{
  "num_hidden_layers": 16,
  "hidden_size": 256,
  "num_attention_heads": 3,
  "num_key_value_heads": 1,
  "head_dim": 64,
  "intermediate_size": 512,
  "vocab_size": 675,
  "hidden_act": "swiglu",
  "norm": "rmsnorm",
  "norm_place": "pre",
  "norm_eps": 1e-06,
  "positions": "rope",
  "rope_theta": 10000.0,
  "rope_fraction": 1.0,
  "qk_norm": false,
  "attn_scale": 0.125,
  "bias": "none",
  "tie_word_embeddings": false,
  "parallel_block": false,
  "init": "normal",
  "init_std_qkv": 0.0254,
  "init_std_o": 0.0,
  "init_std_up": 0.0254,
  "init_std_down": 0.0,
  "optimizer": "adam_variant",
  "learning_rate": 0.00167,
  "beta1": 0.9,
  "weight_decay": 0.33,
  "lr_head": 0.00487,
  "warmup_steps": 287,
  "schedule": "wsd",
  "decay_fraction": 0.594,
  "decay_shape": "linear",
  "final_lr_fraction": 0.1,
  "batch_tokens": [16384, 32768, 65536],
  "max_seq_len": 512,
  "doc_mask": true,
  "train_tokens": 171800000,
  "max_steps": 4793,
  "dataset": "wikipedia_en"
}
MLP neurons of a small language model. Each row is named by its layer, matrix (gate and up: input weights) and neuron, and shows model dimensions 64-191. Each number is 50 + 10 x the weight over its row's rms, rounded and kept within 0 to 99. A neuron's up and down rows have the sign that makes its largest values positive.
Before each neuron's rows, "fires after" lists the tokens most often just before its 100 highest values on Wikipedia text that the model never trained on.

fires after: "t", "u", "orm", "nt", "v", "r"
L8.gate104:66 32 39 51 36 41 50 63 66 47 63 51 45 49 53 44 55 33 60 50 51 47 37 58 40 59 46 62 46 33 55 63 43 42 60 64 41 64 56 66 48 57 63 51 65 54 45 50 59 40 63 48 44 53 56 45 64 53 63 40 34 52 52 42 60 61 32 59 65 48 57 60 60 44 49 47 42 50 40 38 51 59 54 52 59 68 39 57 60 43 52 66 55 66 53 63 51 59 62 56 52 36 35 36 57 56 36 50 29 38 53 52 64 46 33 45 53 32 45 55 44 58 43 61 54 68 44 51
L8.up104:44 54 65 69 36 67 52 31 65 39 53 41 52 71 47 47 49 46 59 52 49 45 64 57 50 70 35 62 41 59 26 41 42 51 29 38 60 67 46 44 49 41 62 40 44 50 51 57 59 69 38 50 47 58 73 33 41 65 51 71 52 48 50 40 42 46 45 45 61 47 57 43 38 56 52 62 59 63 64 49 50 61 51 52 43 47 65 54 65 46 66 73 50 38 55 48 41 48 50 56 40 57 43 38 43 50 60 59 55 58 54 64 47 66 64 46 38 62 74 69 54 63 29 57 49 66 36 58

fires after: " c", ".", " C", "c", "C"
L6.gate174:52 49 77 49 51 50 41 34 48 41 42 68 58 39 27 64 45 47 64 47 67 28 59 58 33 53 51 37 28 38 48 46 45 57 55 33 51 62 56 37 50 58 55 50 55 52 70 48 67 59 63 51 52 65 56 49 53 45 43 56 44 58 54 57 48 56 58 85 45 27 51 39 44 36 56 49 44 51 54 39 29 57 51 49 60 40 65 53 57 55 58 47 56 43 29 41 54 53 46 53 39 53 58 58 35 48 64 63 55 46 66 46 49 72 43 30 48 61 59 61 50 47 53 41 44 55 57 46
L6.up174:43 46 61 34 47 36 33 51 58 49 68 54 36 47 50 42 51 53 54 48 63 22 64 55 43 49 45 43 47 43 43 34 29 86 66 54 44 29 46 49 45 30 44 60 65 56 61 49 50 43 45 62 43 46 49 55 44 52 59 61 35 40 44 48 56 42 57 50 48 44 44 52 43 45 64 53 66 38 67 59 33 51 49 56 45 50 58 54 40 59 73 42 36 48 46 27 56 43 46 46 49 54 47 40 53 53 72 39 65 50 43 45 42 59 61 44 46 55 50 53 78 47 45 46 46 47 45 40

fires after: "en", "r", " M", "p", "ar"
L7.gate43:40 43 51 69 55 57 42 39 56 47 52 45 42 42 51 50 44 41 47 50 49 71 41 61 56 34 26 57 64 45 58 40 66 36 43 40 70 31 64 60 44 49 42 65 63 49 58 53 57 49 59 56 61 49 38 51 50 35 53 44 37 51 38 43 66 61 48 59 39 56 49 38 55 60 56 53 61 57 57 42 52 47 39 61 36 42 48 57 58 51 53 41 40 66 76 49 51 64 61 50 47 48 55 39 39 43 47 55 57 51 46 53 47 43 58 49 44 63 45 65 51 40 44 60 70 45 54 58
L7.up43:43 35 58 41 51 50 60 42 48 68 63 59 46 41 45 39 48 38 42 65 50 43 34 42 51 52 38 60 54 49 46 51 58 54 48 66 60 49 58 55 59 56 42 34 58 51 67 50 42 48 50 43 70 58 58 56 48 30 46 61 32 45 50 44 65 48 60 52 48 55 57 58 58 61 59 39 71 68 44 48 38 69 53 41 61 44 38 37 39 47 54 42 60 77 68 52 44 39 53 57 44 50 54 56 52 53 35 53 50 30 61 49 50 48 57 35 59 29 62 56 48 59 41 40 59 49 38 65

fires after: " N", " n", " O", "N", "n"
L7.gate102:26 49 41 58 54 51 56 51 47 26 47 41 29 35 43 43 53 61 35 47 68 28 55 25 54 45 64 38 51 64 42 56 47 55 58 63 47 57 55 41 59 49 49 62 53 70 47 64 43 47 61 51 65 61 63 54 63 46 33 45 58 62 44 44 47 54 51 69 43 51 37 51 44 55 72 52 51 46 49 46 54 70 41 52 42 57 32 41 61 51 59 52 39 63 51 57 55 65 48 46 51 63 42 52 55 55 60 35 64 60 60 56 53 47 46 55 41 69 53 49 53 61 44 42 43 31 42 59
L7.up102:53 36 58 50 49 53 45 29 48 57 51 57 51 52 65 40 44 49 36 32 40 47 35 59 37 64 33 51 41 75 54 23 55 40 53 51 65 48 41 55 57 62 50 49 45 36 70 44 63 37 51 42 64 53 63 57 56 34 42 49 58 44 52 48 42 53 72 54 50 42 52 47 44 39 64 59 54 48 55 46 37 57 37 65 43 47 66 52 51 54 59 58 48 45 39 52 58 58 43 57 52 58 74 64 58 31 57 44 42 47 39 54 40 51 50 37 58 44 46 41 50 62 52 35 47 35 48 60

fires after: "t", "u", "ct", "ov", "m", " Mar"
L10.gate225:64 59 51 46 47 57 40 43 38 38 54 60 66 53 42 44 53 57 80 56 46 41 45 50 60 58 40 70 33 40 61 52 45 53 63 29 68 63 45 58 43 32 40 64 41 68 42 65 52 23 45 36 66 61 64 42 72 49 40 64 47 57 53 41 65 64 48 71 39 58 53 52 57 48 55 63 39 47 47 36 40 45 50 71 65 63 64 56 55 55 49 63 41 53 48 43 43 50 47 41 42 59 46 58 34 57 45 43 49 43 50 69 39 50 58 67 41 47 63 42 53 39 43 63 44 44 52 49
L10.up225:70 48 51 48 37 46 39 56 37 51 46 49 48 41 46 35 61 63 51 69 52 37 43 67 55 37 58 48 38 47 43 48 52 44 40 46 42 28 58 49 36 50 48 32 31 45 44 36 56 55 47 48 42 70 40 56 45 50 48 54 46 42 36 48 50 55 72 48 50 56 54 41 51 52 40 56 36 31 53 43 65 53 54 49 45 49 50 40 42 37 47 54 55 63 32 53 55 54 49 57 60 42 78 51 67 59 63 33 63 56 47 49 61 55 57 39 42 60 57 53 50 59 61 47 46 45 62 48

fires after: " E", "x", "l", "ore", " or", "p"
L13.gate409:43 55 44 38 36 46 46 45 47 48 52 40 50 22 34 42 59 43 31 41 53 58 40 51 65 54 62 48 48 46 65 61 54 43 46 47 51 63 43 62 27 41 59 64 53 45 38 58 54 27 34 51 40 57 63 59 56 64 34 59 54 52 41 54 47 57 64 29 52 57 28 53 63 44 54 39 40 39 41 42 61 56 54 44 54 62 40 47 56 53 39 49 52 53 49 49 38 58 46 52 58 48 40 57 40 64 69 61 37 28 40 64 44 46 62 54 55 67 58 52 57 49 60 52 42 47 56 56
L13.up409:52 51 49 43 61 56 54 47 54 53 87 40 50 46 32 39 34 48 40 59 49 44 66 41 61 53 50 64 50 28 57 57 45 39 44 40 58 65 62 32 60 69 51 51 50 54 57 55 57 45 55 56 52 51 46 34 53 36 38 77 50 53 59 64 54 48 61 54 61 63 36 43 64 61 63 47 63 57 51 52 47 41 47 54 40 44 43 60 49 69 47 31 42 48 52 45 48 62 46 74 47 48 72 65 47 54 48 53 57 40 64 44 51 54 67 45 53 53 55 63 66 45 40 42 47 46 67 60

fires after: " M", " B", " m", " W", "il", "h"
L10.gate55:48 45 57 51 51 51 54 70 63 66 46 46 52 44 46 60 48 48 51 49 53 49 61 51 54 43 55 42 40 55 61 44 51 49 58 38 50 47 50 56 64 54 45 50 40 39 65 31 46 45 63 54 55 58 48 35 41 39 46 54 52 58 43 50 51 70 59 47 51 48 35 60 69 48 37 38 32 58 33 36 43 39 56 56 57 43 55 48 51 44 33 55 41 76 47 47 69 46 26 58 30 56 57 46 43 42 42 51 54 40 49 74 48 44 43 49 48 51 66 69 45 51 47 54 55 59 48 48
L10.up55:48 51 50 40 48 50 57 30 46 36 39 45 61 37 50 36 37 28 29 08 52 56 74 45 49 49 40 59 60 31 48 48 60 56 59 40 42 60 46 48 51 52 64 47 37 42 32 57 64 45 52 47 48 60 51 56 46 41 66 73 60 39 47 43 33 51 56 67 42 41 54 54 35 49 48 47 68 46 48 51 42 39 63 56 49 54 40 52 44 37 47 42 35 43 60 40 34 66 59 37 53 41 49 38 50 38 52 55 40 57 47 52 56 71 43 48 39 52 46 33 45 54 49 48 58 74 56 46

fires after: " m", " play", " sp", "ra", " w"
L7.gate442:71 60 51 41 54 39 31 52 51 40 57 52 52 36 68 57 61 69 48 62 44 64 58 56 54 37 47 67 47 55 45 60 45 40 35 62 59 44 42 57 50 63 48 55 62 60 59 60 44 37 54 50 50 40 55 61 64 75 55 50 42 45 51 54 47 54 63 59 37 60 53 41 69 45 53 63 49 54 40 47 55 55 58 38 52 47 58 53 50 47 54 40 34 52 63 44 58 50 31 39 71 46 61 62 68 48 56 49 61 51 49 53 41 33 58 47 50 52 51 35 32 33 60 63 33 54 47 49
L7.up442:54 46 68 49 36 37 40 62 48 55 42 40 63 37 64 55 66 54 45 40 49 46 44 38 47 54 68 36 51 52 32 57 40 62 52 42 72 54 44 52 49 56 57 50 55 49 64 35 57 42 50 63 52 71 39 56 62 55 49 46 52 70 57 51 44 51 55 35 40 51 54 54 67 37 42 44 52 55 52 47 58 25 59 28 42 51 25 45 41 47 44 43 40 59 54 40 60 40 59 50 58 55 43 51 41 50 59 60 61 47 61 56 40 42 55 71 37 37 64 47 27 48 65 39 40 39 38 74

fires after: "oc", " e", "l", " L", " E", "e"
L7.gate70:27 63 34 39 49 59 41 64 50 40 38 27 37 38 66 43 56 49 42 40 46 49 53 60 59 36 30 54 49 52 56 44 58 44 57 61 58 57 44 61 46 33 61 52 52 58 54 51 54 34 36 44 54 26 47 66 67 55 52 56 58 63 44 48 48 61 36 50 68 54 54 48 50 35 32 28 54 29 42 40 50 67 43 49 38 56 41 66 43 64 31 42 39 47 51 58 58 54 56 57 44 39 39 55 45 43 49 64 43 53 54 56 55 41 67 43 51 47 36 58 53 51 33 45 58 46 39 42
L7.up70:43 51 49 22 64 59 38 52 72 65 60 34 43 33 70 50 62 59 46 63 57 44 43 38 52 51 30 65 48 49 53 51 56 64 62 39 41 52 48 51 44 47 47 37 29 63 64 54 59 61 27 41 31 65 58 45 65 42 68 56 37 66 55 56 49 52 49 49 42 50 79 59 61 48 43 54 61 43 62 34 37 60 53 52 46 53 40 53 48 60 44 46 61 60 41 31 45 51 34 41 40 38 56 51 39 53 47 49 56 43 66 50 61 56 66 52 61 52 51 48 53 63 42 49 40 60 45 59

fires after: " n", " f", " app", " N", " p"
L9.gate287:62 70 50 49 42 53 48 55 62 42 65 49 46 38 73 43 57 47 53 34 63 42 40 42 32 62 48 45 47 41 45 53 62 37 46 62 52 46 46 47 56 57 67 54 56 61 52 35 69 26 42 51 56 50 46 33 44 55 58 33 55 54 55 54 51 54 44 50 62 37 33 27 57 39 38 47 62 39 59 41 49 42 51 51 27 50 66 42 57 47 66 53 40 55 39 48 43 70 59 59 59 43 33 41 38 43 52 59 58 35 60 43 53 31 37 59 48 45 62 63 41 59 47 56 57 39 61 51
L9.up287:61 51 49 44 62 42 53 41 59 32 48 47 57 58 43 57 39 53 50 59 43 31 62 64 54 63 75 54 59 61 63 45 43 47 55 53 58 55 58 53 50 54 41 54 46 65 47 48 65 54 55 35 43 51 62 52 46 46 43 59 49 44 59 43 69 48 35 51 50 53 54 64 60 55 52 44 51 54 55 50 40 55 44 44 29 53 60 40 53 58 44 34 54 42 54 48 48 52 44 49 37 65 49 48 40 42 42 56 64 47 53 34 35 50 43 44 41 71 38 61 33 72 33 30 54 39 46 58

fires after: " M", " W", " w", "w", " m"
L11.gate36:47 73 65 61 58 42 41 54 44 52 45 31 60 69 56 62 43 48 25 50 42 64 63 52 53 58 51 49 44 51 40 46 39 57 46 38 65 47 45 66 54 61 59 53 41 37 71 55 50 51 50 36 67 61 58 50 74 43 54 72 68 46 58 54 49 51 48 52 48 42 48 51 45 48 37 56 38 68 39 44 50 55 52 43 34 51 49 67 50 44 51 60 42 41 57 37 72 57 41 34 40 47 55 56 38 49 33 44 46 48 38 61 66 53 53 53 59 32 57 63 53 49 64 42 36 38 41 42
L11.up36:45 48 59 48 49 51 54 79 51 43 34 53 59 30 57 62 44 52 51 50 46 47 46 47 54 52 47 51 51 58 53 34 62 52 44 35 61 51 57 53 46 54 68 32 52 44 44 45 58 54 39 68 44 59 53 48 58 33 41 52 58 38 60 49 53 52 35 47 35 57 67 53 55 34 43 61 54 51 71 39 38 54 45 51 63 53 49 40 48 35 41 41 72 48 41 52 55 51 56 42 48 47 43 49 46 36 32 39 48 51 53 58 61 51 55 46 34 69 32 61 66 48 59 38 55 79 31 34

fires after: " l", "ec", " L", " e", " v", " comp"
L9.gate77:55 58 36 71 57 39 56 41 42 49 49 43 39 54 50 53 51 42 44 46 53 36 59 38 42 26 43 27 46 54 43 56 65 41 57 43 50 46 51 50 40 56 32 80 52 57 45 70 47 44 66 51 42 48 57 47 72 43 53 53 60 75 67 44 49 57 37 49 57 42 50 43 52 57 38 43 53 54 58 36 49 58 48 50 30 57 49 40 51 79 38 59 33 47 40 50 42 61 49 39 58 52 47 52 54 68 50 44 43 48 56 45 48 55 53 65 63 45 49 48 65 53 45 59 60 44 55 54
L9.up77:56 40 55 48 53 44 55 36 56 46 56 25 60 45 40 47 58 64 42 41 51 42 74 45 57 52 55 48 22 32 26 61 54 26 33 52 36 58 46 46 53 46 41 59 46 60 36 59 44 27 41 31 45 50 51 48 58 55 50 45 47 63 40 45 75 46 50 59 47 46 53 42 56 67 35 42 64 51 56 56 55 52 62 44 57 60 34 45 58 39 45 61 55 76 46 55 51 49 34 41 30 52 53 51 50 55 44 44 54 53 30 45 47 36 42 46 59 54 46 39 48 65 47 35 41 55 61 56

fires after: " C", "H", " M", " Ch", "n", " m"
L8.gate389:44 56 59 54 61 52 45 72 35 62 33 52 29 55 43 53 45 49 48 48 40 68 50 61 34 52 40 46 50 60 56 51 46 65 46 51 51 56 58 26 70 71 46 50 54 37 47 40 65 51 56 51 42 61 58 49 58 28 38 55 40 38 65 41 49 52 42 63 50 48 34 47 39 40 50 39 43 65 59 55 43 59 56 35 53 52 54 49 59 51 51 27 49 50 59 69 40 49 22 50 42 46 38 53 62 42 49 49 48 44 45 56 60 31 37 20 52 49 55 62 50 60 53 54 45 41 62 50
L8.up389:41 45 47 57 36 40 54 57 67 46 47 51 38 60 49 33 48 68 51 54 47 42 59 50 66 48 56 46 54 63 48 36 54 71 29 65 60 49 57 28 62 62 39 48 43 45 51 75 22 56 43 54 45 54 47 63 54 49 40 44 67 51 42 53 43 48 50 59 33 44 68 47 46 46 37 55 56 34 45 49 41 52 45 46 53 56 59 42 37 26 38 58 49 61 44 53 40 54 36 43 48 42 48 29 44 35 47 38 59 54 63 46 50 56 54 62 47 41 53 41 56 51 44 46 37 40 33 59

fires after: " C", " A", "al", "an", " M", "he"
L12.gate224:42 34 57 61 54 58 38 48 63 55 39 50 35 58 43 52 63 65 48 25 28 74 44 42 37 41 33 53 64 55 66 54 63 54 47 48 64 49 62 53 51 70 60 54 58 51 50 58 54 60 53 58 53 39 56 41 46 56 48 50 52 53 76 44 33 61 59 55 49 50 34 53 43 35 44 53 50 52 53 41 49 57 44 52 56 42 59 47 54 64 64 47 40 45 41 57 59 60 25 60 28 50 30 63 63 47 40 57 38 49 72 60 60 28 57 39 44 46 64 60 38 59 47 55 33 38 62 67
L12.up224:39 44 69 50 29 62 44 53 43 36 40 36 42 57 54 50 53 59 52 42 42 45 65 46 48 42 29 46 60 50 50 53 58 49 56 57 61 45 45 56 39 53 54 52 49 45 49 50 57 46 58 54 74 47 46 54 39 36 67 42 45 32 38 42 59 50 51 62 36 38 35 63 44 57 47 78 43 60 56 50 51 48 64 42 40 49 34 40 43 63 73 50 42 60 35 57 54 45 48 51 46 51 39 62 67 50 32 42 43 62 48 61 49 40 56 51 38 66 53 43 54 38 44 60 44 68 42 46

fires after: " g", "e", " e", " G", " th", "le"
L6.gate147:49 52 57 32 66 52 47 42 57 47 57 54 42 65 69 37 53 51 65 30 54 50 64 49 64 42 25 68 56 51 74 51 63 55 60 48 40 53 49 54 49 51 58 49 63 48 69 51 44 42 48 51 38 36 27 44 56 56 49 55 45 51 49 41 49 63 42 47 55 64 56 58 47 67 46 35 49 52 48 31 42 71 45 60 52 41 36 46 39 45 58 47 40 48 45 56 43 53 46 55 44 39 51 59 41 55 44 35 72 53 50 63 59 50 59 52 52 35 43 39 46 47 57 54 36 62 44 47
L6.up147:50 40 55 48 45 45 55 47 58 43 47 25 43 58 67 50 47 48 54 59 50 46 46 42 56 55 55 67 65 47 63 35 45 55 58 58 57 56 49 58 40 43 43 59 37 43 48 38 63 50 41 45 46 63 58 45 50 63 55 51 41 57 56 45 57 56 60 53 63 63 56 42 69 61 45 32 35 43 57 40 49 57 47 64 44 51 58 54 49 61 40 50 69 34 40 60 43 62 52 61 63 47 49 73 50 74 42 62 61 50 46 37 52 71 56 51 48 61 57 46 43 48 41 47 38 46 52 35

fires after: " N", ",", "r", " n", " and"
L7.gate119:50 50 64 74 39 36 52 51 46 51 48 78 42 36 48 40 62 54 49 71 50 51 46 40 54 49 68 51 49 47 57 58 48 55 74 61 47 45 45 31 51 56 47 74 49 70 52 68 51 56 61 53 50 51 40 58 43 41 55 47 63 57 60 28 37 62 53 71 61 48 63 39 51 57 55 55 54 48 47 48 38 64 43 55 58 33 62 32 74 43 80 49 49 71 40 48 42 46 46 47 50 46 41 58 35 33 57 45 39 66 39 60 48 55 41 48 51 59 50 40 60 46 39 50 48 27 42 58
L7.up119:46 51 53 50 54 51 48 50 39 58 58 59 42 36 54 56 56 53 49 48 49 47 47 39 48 65 58 42 46 47 40 60 46 45 41 57 65 55 32 45 43 57 66 67 63 52 51 45 43 42 55 43 37 52 53 55 31 39 57 42 74 33 64 32 48 50 38 43 61 49 58 32 46 58 43 45 58 51 51 44 54 63 35 47 50 52 36 41 58 59 61 57 56 47 54 47 52 58 50 59 51 48 50 53 42 42 38 52 37 50 39 45 45 41 56 51 41 71 68 36 31 56 61 62 66 31 59 40

fires after: "ap", "ort", "ac", "3", "st", "ol"
L4.gate41:49 64 54 46 60 40 56 53 51 48 56 53 46 46 66 41 41 41 36 61 59 56 65 40 53 47 69 52 56 54 29 59 64 44 57 36 64 59 57 59 49 56 48 50 57 44 36 44 38 52 36 48 60 53 63 44 38 57 46 49 60 63 60 52 50 45 52 34 50 55 43 51 45 52 55 56 58 54 52 59 37 47 56 38 66 56 57 49 49 47 34 56 45 55 63 37 63 52 61 38 51 62 40 49 28 70 42 53 72 50 33 44 45 45 57 47 29 49 49 65 36 32 31 55 40 54 39 35
L4.up41:52 57 36 63 43 42 50 48 49 47 63 56 43 54 38 56 44 40 41 58 80 34 44 44 54 53 65 51 51 67 43 44 64 57 38 49 53 59 60 47 62 58 49 41 41 53 34 56 52 50 56 50 34 47 46 32 59 50 62 50 50 52 56 63 40 55 47 52 54 54 54 54 55 47 58 41 46 55 59 47 49 53 46 50 45 52 56 60 61 56 40 70 52 60 55 55 55 48 68 49 40 61 34 63 38 48 54 59 48 37 51 47 49 48 43 33 52 55 39 57 39 46 32 55 56 60 29 45

fires after: "ill", "an", "n", "all", "en"
L9.gate214:40 59 70 78 35 53 57 48 42 46 52 64 50 46 46 31 56 52 61 65 55 58 38 53 47 47 71 54 44 52 70 45 45 45 22 47 71 60 48 50 43 59 52 26 49 33 45 46 65 55 51 59 54 57 42 73 25 53 45 65 54 43 56 53 51 53 55 68 48 41 44 54 50 46 40 54 58 42 40 54 45 47 44 51 49 41 54 47 62 47 42 50 56 54 52 53 40 78 41 57 68 64 34 55 45 50 59 56 42 52 55 44 33 43 41 54 41 52 49 50 40 46 62 66 36 44 53 65
L9.up214:42 54 65 49 58 67 45 67 23 50 41 46 41 56 57 26 59 55 36 55 46 61 67 62 48 34 57 49 46 68 48 60 52 43 59 41 53 49 50 35 46 51 55 60 58 40 31 48 62 32 44 49 49 49 32 42 55 33 38 60 39 53 43 53 56 47 51 42 67 56 41 55 59 35 50 49 54 41 54 58 54 49 49 54 54 51 40 53 46 48 44 48 64 66 52 62 30 48 42 49 42 49 43 35 41 55 49 39 54 46 69 61 41 32 52 62 29 30 45 55 60 61 42 57 72 57 62 45

fires after: " B", " c", " b", " C", " a"
L8.gate509:67 59 55 68 40 42 60 35 53 49 53 59 51 49 34 28 51 45 62 50 46 42 46 62 27 47 54 37 42 51 50 55 39 34 31 56 46 59 42 47 49 58 55 76 64 43 43 46 68 44 60 41 61 63 49 39 63 46 40 41 52 50 46 39 42 58 57 50 61 45 50 65 36 46 42 51 39 51 34 46 44 50 45 48 43 37 47 58 64 69 50 51 46 65 48 48 61 63 55 63 40 55 56 56 46 37 75 58 53 78 43 50 40 53 34 53 53 62 81 55 39 42 41 37 45 42 32 53
L8.up509:46 64 52 61 56 68 40 39 60 65 64 61 45 38 39 67 46 42 50 52 55 53 43 47 31 37 61 29 41 64 55 34 63 60 53 62 49 47 36 45 56 57 59 44 45 53 68 51 63 64 47 59 61 43 55 54 41 39 42 35 49 53 55 39 54 44 50 84 56 44 52 50 53 44 57 48 56 33 47 51 54 51 42 34 36 42 71 31 44 36 53 59 45 48 48 23 46 50 44 44 38 39 55 53 59 56 61 54 70 61 61 57 54 49 43 32 40 54 67 47 43 47 66 44 51 48 58 46

fires after: "v", "ell", " K", " k", "ov", "u"
L7.gate275:62 58 44 56 64 43 47 49 50 40 45 45 45 44 28 51 46 29 54 53 70 32 48 66 60 64 61 59 38 47 43 54 60 53 51 39 61 59 56 44 45 57 36 66 61 39 24 40 56 35 49 61 56 58 75 42 65 47 61 50 48 57 58 45 40 61 41 52 60 62 45 53 44 60 52 51 61 42 56 43 61 52 40 47 46 68 60 55 64 59 48 55 51 48 54 55 40 45 46 56 37 50 40 36 49 37 53 59 41 46 43 65 63 53 35 25 64 30 38 54 54 42 37 42 44 43 58 39
L7.up275:36 45 53 48 46 68 26 44 59 50 47 48 46 41 53 39 36 58 48 44 49 42 44 55 56 41 45 65 59 69 32 37 62 50 37 58 44 48 62 53 64 54 59 42 55 40 36 62 54 44 72 58 50 60 37 46 37 54 50 45 49 47 74 48 46 48 61 56 53 44 44 44 63 42 61 51 38 40 59 49 37 56 50 54 41 53 60 47 52 58 57 48 58 54 41 50 54 45 55 61 53 49 52 40 58 56 54 67 57 54 35 48 33 60 58 33 54 56 53 52 44 70 47 56 37 40 57 50

fires after: " b", " B", "ra", "v", " U"
L10.gate195:51 52 69 61 34 52 55 44 50 53 59 48 58 52 49 50 63 59 35 40 42 59 50 60 47 60 34 67 45 27 58 63 61 34 28 37 72 74 54 55 38 52 61 53 51 52 57 52 56 45 41 45 68 59 54 52 55 46 55 46 45 51 52 41 47 63 47 47 52 43 64 42 64 34 37 50 46 51 46 43 48 58 40 48 52 20 39 38 61 57 47 41 36 39 56 51 62 50 57 42 55 52 52 58 54 22 35 34 43 42 42 53 58 33 44 59 53 40 54 37 31 55 44 42 45 56 52 55
L10.up195:60 58 55 61 54 57 44 49 58 57 51 52 59 38 51 47 37 32 46 44 44 66 43 28 64 52 54 63 62 30 36 49 40 39 62 44 72 38 55 41 38 41 46 50 47 55 34 55 49 47 30 56 53 52 54 39 37 39 48 43 44 59 54 42 57 55 52 49 43 66 61 41 53 57 51 49 51 36 60 45 35 73 40 42 27 39 65 37 50 59 44 35 37 50 41 37 38 34 54 55 56 35 57 35 61 43 48 46 53 64 50 58 54 57 62 70 51 50 56 46 55 51 39 54 57 56 42 60

fires after: " B", " b", " L", " Th", "l", "f"
L11.gate102:56 66 49 45 58 60 55 44 46 33 49 60 32 55 53 52 59 68 42 55 58 70 48 50 49 57 26 44 51 45 40 56 45 56 38 37 68 58 55 37 54 33 42 53 37 60 38 49 72 54 44 73 61 42 49 35 56 51 41 42 51 50 42 42 60 63 39 63 36 40 63 43 66 42 55 50 43 51 50 40 49 72 43 60 40 37 53 41 37 60 56 52 44 43 52 46 47 42 50 29 54 47 54 45 39 44 41 39 37 61 35 65 37 53 46 57 57 62 51 47 42 50 43 60 58 49 56 67
L11.up102:56 39 50 48 49 45 46 57 49 44 44 57 37 44 48 47 57 49 51 44 50 71 47 46 49 64 51 53 50 65 57 31 46 49 49 48 68 54 49 55 42 57 48 51 64 71 54 41 52 43 61 61 62 27 55 43 32 29 31 67 51 51 56 57 60 61 43 54 49 59 52 50 67 61 77 54 43 52 45 48 43 53 37 69 45 46 62 53 55 47 40 49 50 25 42 46 58 56 62 25 55 57 70 58 51 31 46 51 55 48 45 53 65 59 50 38 53 45 62 34 44 47 25 46 38 57 52 74

fires after: " l", " L", "i", "it", " "
L8.gate291:42 22 52 37 61 49 51 52 40 61 55 48 36 61 35 40 54 51 54 52 45 61 42 54 63 40 41 61 49 47 59 48 35 54 60 48 35 52 53 47 51 53 69 52 47 55 61 53 45 38 71 47 47 68 53 44 60 56 49 51 65 45 54 43 64 64 38 58 47 40 45 45 58 44 41 39 34 64 46 40 44 32 44 43 22 59 38 47 62 72 45 57 35 37 61 49 65 46 46 36 44 57 53 75 41 57 75 52 47 53 54 51 45 59 58 42 50 60 53 47 50 58 48 50 72 37 51 40
L8.up291:54 32 45 41 51 61 27 63 43 56 52 49 69 49 53 34 67 49 40 49 59 33 63 41 48 45 61 62 52 46 46 37 37 35 76 48 45 59 64 57 45 22 36 59 48 44 45 61 35 38 36 37 57 46 41 44 63 46 65 45 42 53 65 43 61 52 52 59 58 61 46 52 51 60 52 47 68 40 75 48 35 50 37 50 54 49 55 56 53 55 43 46 58 63 54 34 66 41 59 41 42 35 44 46 53 51 64 67 55 58 51 69 57 57 42 62 67 61 55 24 61 56 49 42 32 41 38 41

fires after: "er", "r", "t", "ar", "ol", "ur"
L6.gate232:38 59 45 60 55 54 54 50 52 65 51 52 44 45 60 41 57 44 54 53 48 73 49 38 48 50 51 53 44 57 60 54 38 62 43 65 34 47 59 44 48 52 51 36 51 50 52 49 49 60 47 27 56 59 64 22 38 56 48 70 50 42 30 45 58 58 35 58 63 49 48 52 46 60 41 34 37 41 58 35 49 44 50 49 47 51 53 51 58 48 33 43 52 51 29 61 59 55 53 52 54 30 49 46 55 37 53 55 61 50 47 65 53 37 41 41 46 42 63 52 43 33 46 62 58 54 60 54
L6.up232:62 68 39 55 49 40 62 30 54 48 67 53 43 38 33 62 45 45 49 62 38 60 46 54 46 48 30 55 62 65 49 42 68 60 46 73 63 31 58 39 41 38 54 39 50 40 56 41 56 42 46 44 49 61 53 56 42 53 47 59 47 54 59 66 45 53 57 56 50 49 64 51 78 69 64 53 46 39 62 52 63 37 64 46 70 52 40 36 31 39 35 59 55 55 47 55 56 57 57 51 53 47 34 38 57 72 38 38 52 42 40 69 74 34 53 54 51 39 63 59 66 36 53 48 48 58 40 68

fires after: "r", "ar", "l", "t", "G", "g"
L8.gate335:43 51 51 48 64 40 56 53 45 75 54 46 53 58 46 46 38 58 59 65 63 70 51 39 39 59 40 59 47 47 40 52 57 44 43 54 60 29 69 58 44 61 51 37 59 43 67 59 62 64 65 62 61 52 63 30 38 56 54 52 33 32 62 44 56 61 50 69 39 52 42 66 49 58 51 41 24 55 60 40 38 50 39 44 45 40 40 51 61 62 54 47 37 45 53 58 46 52 45 37 55 49 47 51 56 33 49 60 70 52 45 57 56 38 34 48 47 59 57 52 26 41 50 45 56 48 36 33
L8.up335:44 49 40 51 46 51 42 50 48 64 61 67 41 58 45 42 37 56 59 44 50 63 47 53 64 55 32 44 60 44 62 39 48 45 64 50 64 50 64 46 38 36 39 49 46 45 56 44 49 53 41 79 50 47 45 53 54 56 48 50 23 50 44 60 54 49 37 51 44 36 49 45 47 61 52 58 56 54 50 51 40 54 38 68 44 63 40 35 56 52 54 37 52 60 52 55 52 40 52 36 48 47 52 55 52 68 54 48 50 45 60 38 48 51 46 37 47 37 41 53 71 54 54 45 38 54 40 68